Part of a small language model's weights.
Size: 8 layers, width 256, 2 heads of 128, MLP 1024 SiLU, vocabulary 1024, 6.58M parameters.
Architecture: rotary positions, biases, tied embeddings.
MLP neurons of a small language model. Each row is named by its layer, matrix (up: input weights; down: output weights) and neuron, and shows model dimensions 0-255. Each number is 128 + 24 x the weight over its row's rms, rounded and kept within 0 to 255. Numbers have three digits each.
After each neuron's rows, "fires on" lists the tokens most often at its 100 highest values on Wikipedia text that the model never trained on; "fires before" lists the tokens most often just after its 100 highest values on Wikipedia text that the model never trained on. A number after a token or word is its count.

L3.up649:146120126141131148096112121161132122116090128122166107188117131087110119168142127132169106155158148120129127108107125142164145106108097099147122105115110121132115094110135120124144156141109111125127123174164084151108125142146132141131092108122178119119141161139125078117184134104147137104121151107138141126156161118123118124157111180176125146114090139112150160134118143144102158103163089144115121113130135178140143110105130157114125133175140150134146081108120140162112179153092114124092096120145101149071162147077127124107116110116114088083109061108130115099127185143090104148113134134121135132132138154161127114107124170119086068114112152114139178155084105137123133129106140159144089121098122110106149146126112153128131140120106096116118124146090159123129141169152168
L3.down649:117144161163134116101149139107149109112124164098129104149115118126096138176133140120148120147150126100127162091162147143118118132131130115123137100104123122114106145129121130175126106125150156106186115154158161120084110165139239143116155138122121140087126124126148163108125128113121114135130134149114121100113103174133118102117157184132137133145142149120108093110121127155061129126134118126093132148095158154155143147138122107149131114127140119140131114145138124107079060152114103127110143131112132120100142123143161135153113134095135147098116085159108098114108108125136130118080158155153121172109114097132139118098102133138120084119135188168119095137123116138113175172141089136120083091106110066127143135114109115120134160126115104111182095151118192153136149115128115
fires on: "\n" 36, " (" 25, "==\n" 8, " co" 8, " ==\n" 5, "id" 5
fires before: "-" 47, "2" 8, "1" 7, "d" 4

L3.up454:130130098157120132154123152127165128120100156155135103183075110126136079118128165131127103155106113117163104203118122117160153093141130131117119088113126088139138152140166145090115123113133126100133139168101149137134126128152144110100128066129161127119131138079150121108143157131121127122164130054125092158122124119139144126126116149132125183142089152095139134135122135109162133089163149150164131140136149117150198111171123075102122134101117133130115130131101126173162087164119147139139113069122119105128136186086150115106151113142156130112131132105162087104129144152163077128129142139152160134144085115124106113139113130146127086125097112129144139160105127179121125129090155118133125130135122139145118115137095137134157097113135093106096127147132135142134201140124137
L3.down454:151128080139138115126114138144080110131106128130170081155107168125180110096138131118117129112130099133132118115129163132164139118146117109105120141101135132132111117111170137149089115143165089109127148148162146141124143122193255112098112117103137125093133124128148129088136158117097101138115145105153164157132153109185156103120144154130147121117122122138148118128112131112105149139132094121111153105141112182155139118120146136185130110101117120089131116111098104152108073137151092124171149152137103128096094135099183135113147154124151146159121134152152136154106130131118131084126153089091142108140130103126139139136119136139128149170133133116090136131114148109092150132128170147132091098137098145113135136126110126058113094107136155168150091130126131133116139114110100
fires on: "\"" 51, "'" 12, "\n\n" 9, " by" 6, "." 5, " |\n\n" 5
fires before: "\n\n" 15, "=" 10, ":" 9, " (" 8, "S" 5, "A" 5

L3.up12:124136119156129095110115142116177134097130141133129117149081116101128137095141133125167149126149163129134110152117139114129155126134104100184125117124088137120089107100163138133143113117087123162132150132131184136135085094176150145111118123134137118123159156102126128124134180139124111158118145104099133128136120120162118132131110176156141136091102160059107140155105077137121140114140125121122120101182161118170198104143134148133114140146134137110164145151085145161139140158094145106079081096105125135084112149118118115145147121130149083073150082086148089114105152136140070118111101097143132134155119156148095089122147149125108131097114116116117150139125140152108097145178171121114148138128099120113167109139109129102122091140146146118153144107107099137158156146148159
L3.down12:123121124152158092143136132120160129114118139104110103117127134152151167036133103126128119121135146123090132126167134140142128127113088116133109168149149131125155120140155130112114127172100111106156142137130135124135119150121255111140134120105119108085151125146087077123132127124142143140130141151125136120107091092162145127127147146142136128125138127130120132139096159097136146138127138127116136145137136114150121078143147142144118119121110121122137183143104169141103135127130078128135110143123172127099108092141186104131106112132144121125128123105117141150101126111119151000104106111146149113120143151108137126148188133134116117100094112109127113139162154121099145124144158110138112116156128133109128119154097124112123109140139114137159135137113119129163159114115130
fires on: ".\n\n" 84, "\n\n" 9, " |\n\n" 4
fires before: "==" 29, "===" 12, "In" 10, "A" 8, "The" 7, "O" 6

L3.up270:191172137119159117185122103138145124135109135117132150136111147126129115119174098123122119132184117134149134111118108140158187113110082116139138131110095113126136100123155128073081168129113107139161143127164124183102140134168108152132121115120150141115141156158138130156130146151138152172115117112094162090124099124087118107124149150164153113133132119110124163090087130103160141104123138151085092115145129106115132134141166119117158157082120144146112108156101142158167112143118117054120113119098132103103116155138143122170124099072138138126114158124142089161096130107076112138156127114114129119165140115077115130130103163120094088120155070149113140086132109134104108113153154145102094113121118151126160120165133122129149124111173160126107123102092119133144130162117123
L3.down270:122140163127134107109058114163091161117111135126136124123093117123148115176119101152124126146133146132112082124080146143096151120157139145096066173143101107109156118119180088116164117126101101158125158168163124090129139133112156101168127102137133120148119144143141122085123129184128109113119121103128121100150099135156127142112113130152086084137120163100118142159143147163149124095120113144127134117111160123076165134129100163104110099144134116097139131125112142141134139124118183106088148125152178101151121150194131121114117104156124120134157126159144147107100119132147120074132150105141116141155135149104147151150174157099135125149107164167118111142125117153136091158165121099108135110098098150117089154134174129109133117090103123133135120083143108154094117176127105
fires on: "ed" 25, " includ" 7, "velop" 7, "ous" 6, "ot" 5, "eng" 4
fires before: " in" 15, "ed" 14, "ing" 9, " by" 8, " to" 5

L3.up795:123138116152123094136111124111174125131140147115160130139095095092131110103158137132160118148162162115129085123109114109154124137126093091173107138142100124123112120118164155117127121122093116153129128142108173128119086097200147142112101115159115110139144151098130138115140160146119143135119134101097125122135131119165133139126116173156120113121093145081120145146111098139143166116147114132130102109169164141141197123157157144132137193125120121127149143159103126158125110150092140080089086101118128117083112176114130121120143136137116110058161083090149087114082151141130101121133124105146157132158118168134072110162166150110105111098106128104133120125119128159105101137192168111128127129133118132112166101166110146088136107137147145133129126106108101143152162172133130
L3.down795:131127125171145093146124119140135139119127141104133103117113125130156145026117095143146124134148141152080098146157129111106131144144087115157122158122131129118147133151146122128128129157120124111157135141115163147109119137135255120120107093119116118093120136130120102087137122145131128160140123121119134131131131105171134124107119166107160112123117115112116111134092141106132134130125130122102140137155143115140130113117138131125128140142096113127141156158121156146085127130144112091131111128114182136097128121126162146108124111120161098118109139107125136155093127099121152000156106102131156107128135170111135093160175158139149134103105120136114135148161147145123121147157133090167116101159142113128149101162100120119118125137147131128135113113121116124135129127118137
fires on: ".\n\n" 63, " |\n\n" 15, "\n\n" 13, "." 7
fires before: "==" 29, "===" 12, "The" 8, "A" 7, "O" 6, "In" 5

L3.up955:095106115137151118093137130099130119138094142119115104125088101101148147119175183082141123127106158125155146147121148115164131136135129126145145075142123141131111112113184158110113124122106150147139132110119138131108088095168135132081082148148132115118151157093129083137151180123123119137112141138111123126152124131120128128128123177160119129103108137089126152137104071142134190112157115132120137131153133098153164119136117143108145167189105107130147131144095100171142134158095114115095092126114118105100129135132118102105147162133161091073177114072131109123112160127144123130088159131150136111120112160150111108203151176135079104113097134130105124123135078144069098142143150133121128165131120098152143105140088151150147108132148106098130113119097127147134133128140158
L3.down955:139127125157135073153132132099157141115115123121103133117113135130174148162162099111117141133130168159099153135132157131163142141148107100122133120158143127140117116133180118126095120121111119117158126137155153125157096163104236128123141114091129088070127144120074115103119114096095124134123152137136129136130104112176152110070117145120130122162131160110121166115108156112125150124157100130099100152139109120165130126147132135158135095083114152146129157138135162167104130125123091160130092150114168127064136127132185082145119112118130108109091117127129143131142160105116119077079118099125159109104149172120114129158144130115056112121121129143115127147140162125098180089145136140115087156133100121139125137120113135101123119105137104140147142114129190148136140103122122
fires on: ".\n\n" 97
fires before: "==" 40, "In" 9, "A" 8, "===" 7, "The" 5

L3.up979:140092129132143134098112084120134096207118120123134120116151092138146124150112150077143128090118146080160112120145132108141153113102121105152136100141127141102091137140120147107133108143106145139108109136120147161131137084141128134118120126182142135125141160125104125139125117113148127159162104125145148134124102111120099130155124168140096084123135156123097177119140102126104149162118105129089143111095121123155110156082111168114114191094118126111117080168080131128121106173120139129123149100108098177129134132146141107157194122159185144140156101174145114140078172151118140109125152123165120126102121093132142128124127122083152111128189155143097120130119107110133141115124142152134158143132147092087080134121106110105172113116138134155122146113122100132107130172064109
L3.down979:104139133145139144118082144152091152149075205120152140147147160130125080172121167117141180090140093167129103115129118139122162168119091147127125108090120119158120124109153107109157109186137131132116132120130105130098125156111166156148136121135180125151110121126109106148137161114106124093134150141107123158104115127122109102096145141168135172131146138142141130128111123148125157115100171123115128121144152105112150087166163150147104108115130109128148160065134119115143125158118140183096072115121147080156141103153144114118096133112084082116154130161112121134126158155154163125136123102102129114145085104143170111120144166115124049117100128124142146103138130134115156130137120060141121113100092154135112155118126100137168113113094117097114116121118142126146128128121133
fires on: "\n" 62, "0" 7, "in" 7, "1" 6, "\n\n" 5
fires before: "-" 62, "0" 11, ":" 4

L3.up917:100073110138137093137094114138130126155111129144145141148095137138143097119160166110139154125176130136155125137152113094167134119127113122147130138144114099120086141099178131122125125122073108134119140113105212104097115096169150134108099157191118134129140157137140172135110157123123120123106153126110146115118130113172109109121127155147119096114109118090094129139112116120146133114142099155128116132181127133168171144131143117136096168128103123146131134123112125155140088161114137109069104082107102111094150126130153148151144140109147141098135111135123119092104114162104098131123111081147120134150124086103094120142127153140089112107124157079136127134100112132121087161185148147102113133114139136094152116170133160076123093129151147142091117162114081163158148186150115
L3.down917:137081131141138111124115157123176134120121159117154103097116136106139122090113101141152113145147123162134144147146106114119138126133113139170092176129129146141125116148192110146125121140123113113132141149116149125109092125113255129106141124070142134108141147161107094097140138128101098109120118116125128104141119125163150140108127139119108128127125106103116119144083138125133108121133153119126083131130158130118168120102146108119136141146111127134115165143153140146110086117120112109153105113125147140102156140108160105117145106163146114103134119093126122136079130109118113018159151106123170114112137180088161122174186149116137071124131128111134143135148152151078096182133128089152118095157142136116148086130129151120117124139147132110134137107129093153143141136158131
fires on: "." 50, ".\n\n" 16, "\n\n" 15, " |\n\n" 13
fires before: "==" 19, " The" 10, "=" 7, " In" 7, " It" 5, "S" 5

L3.up130:113139121152122093135113126118178137121137160120160123142081097093144120109152119134162113145149129127137093139108122135152139120128093112180110132134097131126115126123156158117136130132095120159120129139118172120114081101194134145108089102141138116136149161113141129124136155145130127158115139090100128116142134118165114126115133168143125118100088154090108162143113118141130174116144126132132097114168158132146196117149169133111129180123119117138154148159109128145122114167098149069088097114112137129080124172122131139139164128134128098065137083098146078110080155148136090121128120094150148140135120170119086094162161156093105106105112147099130130124126130157108092143188172116135129129128110125129167095168108136092124108129147134120135128119095081157158146180130129
L3.down130:117128129149125073131111128129148137100140137117144089110108130127161132046120101130153126125148132137103105168160116137144132149120107133153108159133128142116136134156153120123129127155124115124131141133112143153125114142127255124128109087110140129119126129145138100101133130128126120154139107103129128111146134109162141119102125165126143121124134118094107111144080134126131142126119126145122132129154145120145137116116130128106118144124097131131143185153123145139078097133131115117124104122116162124086137120120173146102128104128128108134121122128142126149098119099116165000165119097136168115130121174091115111142166143134143134117121139134145149139161153154119117182144135090138087108153135130115154094155114114108121123146161127133138113128092120137136136126118114
fires on: ".\n\n" 46, " |\n\n" 20, "\n\n" 15, "==\n\n" 8
fires before: "==" 26, "===" 19, "|" 9, "The" 7

L3.up341:117151121153125082135120114108170140139152162133172131141083103132139089115139161142172109146158126134130096155111140132161125122138101128173108150141088109137108114106154136119128115125088103155126131131123157112138091085191147127117094147152126131108166183111130136125146174113128141123102135132096133118134140129152104136108120149138133118083103131104131145153107140130128138111151114137126109094183136118162201091128134130125129150134131124143154138112102112162130099169098128069087073110111124145088131170101110114151156113139140101089159079113136098115094110140109092131138130071173137104135132183143080112148114144119103108107119122104132110140095121143091103151190164115136127122138088128102161113153103142098136111130134138147129122121105101154166157153134168
L3.down341:127123137152139088134142111143163132086112144102143078110099128122140140107120091126141128117151144127101111145154114147141131132124100131154096158150136154119131118106164108130107130151121124140169127131130135148078091129143255115134137112126136132111139132156108094096117134122129114131137132145137137122125112087147137119115115157120125145155120136109117118119078125114121124152126149137106129149145148125140153140129128141120153153155105134118144183150124153143083127143133092105126105133137183130073133122111170120117131124120141103101115112097146103145091138076099138000139129106133139133125107169097128108137171156134119140115110130128134132139162132138133118181153152095171096109141126134130137092166094114099129132143153133137170125126112120134139143128113117
fires on: ".\n\n" 60, "\n\n" 16, " |\n\n" 16, "." 7
fires before: "==" 32, "===" 12, "A" 8, "The" 6

L3.up742:129140119117115112110137113162161111133110124132150150160142100101126103179176140126148138132175115110166115121104127114132168122105127111132144114129126123104122151081164141123164108141104125118144118128155096128152121119110162110109092127116208112160150126179123133160126113135094126106143126151146143132119149137140083085156115119115122151154130160067140120098108124175146150155140132129099097147087118106106156148131168163072127142112135140117127098110113099155157085146135139116146150094141084142137139135135133133085164116105123151127130156115107137077144150122076093126152110149134090125118117142143133160147153145122122121137122174110097137086122140107101101096139122136187170162113096098105100076125105169087163123128135177108152128105122095173136178135129147
L3.down742:132194125165099128119114148102125162108171155128150114094133161153106097159123131092159157118132125119111107153133147120149112099103139162137136128115185154102119090124151119124139134152133155133128125159111141151104130117129152115165129148097110164141111143138145161104152045124160161105156143098067129165132122124137124137120162165134125093102146121195156123159144091147108109165121137096103141082130111130184080132122134118143075118114140123124129116133135137109099142143154135124142130141154127122130124099108118131139110187126155102130107128123104075109130108162131141169091119114117139106119138128155157124087126110120095113119148088161161111179125135134156128120154102142137106126136120092137100159105137095148123102093133101096144086137112104097075080109101151
fires on: "\n" 94
fires before: "-" 82, "|" 5, " " 5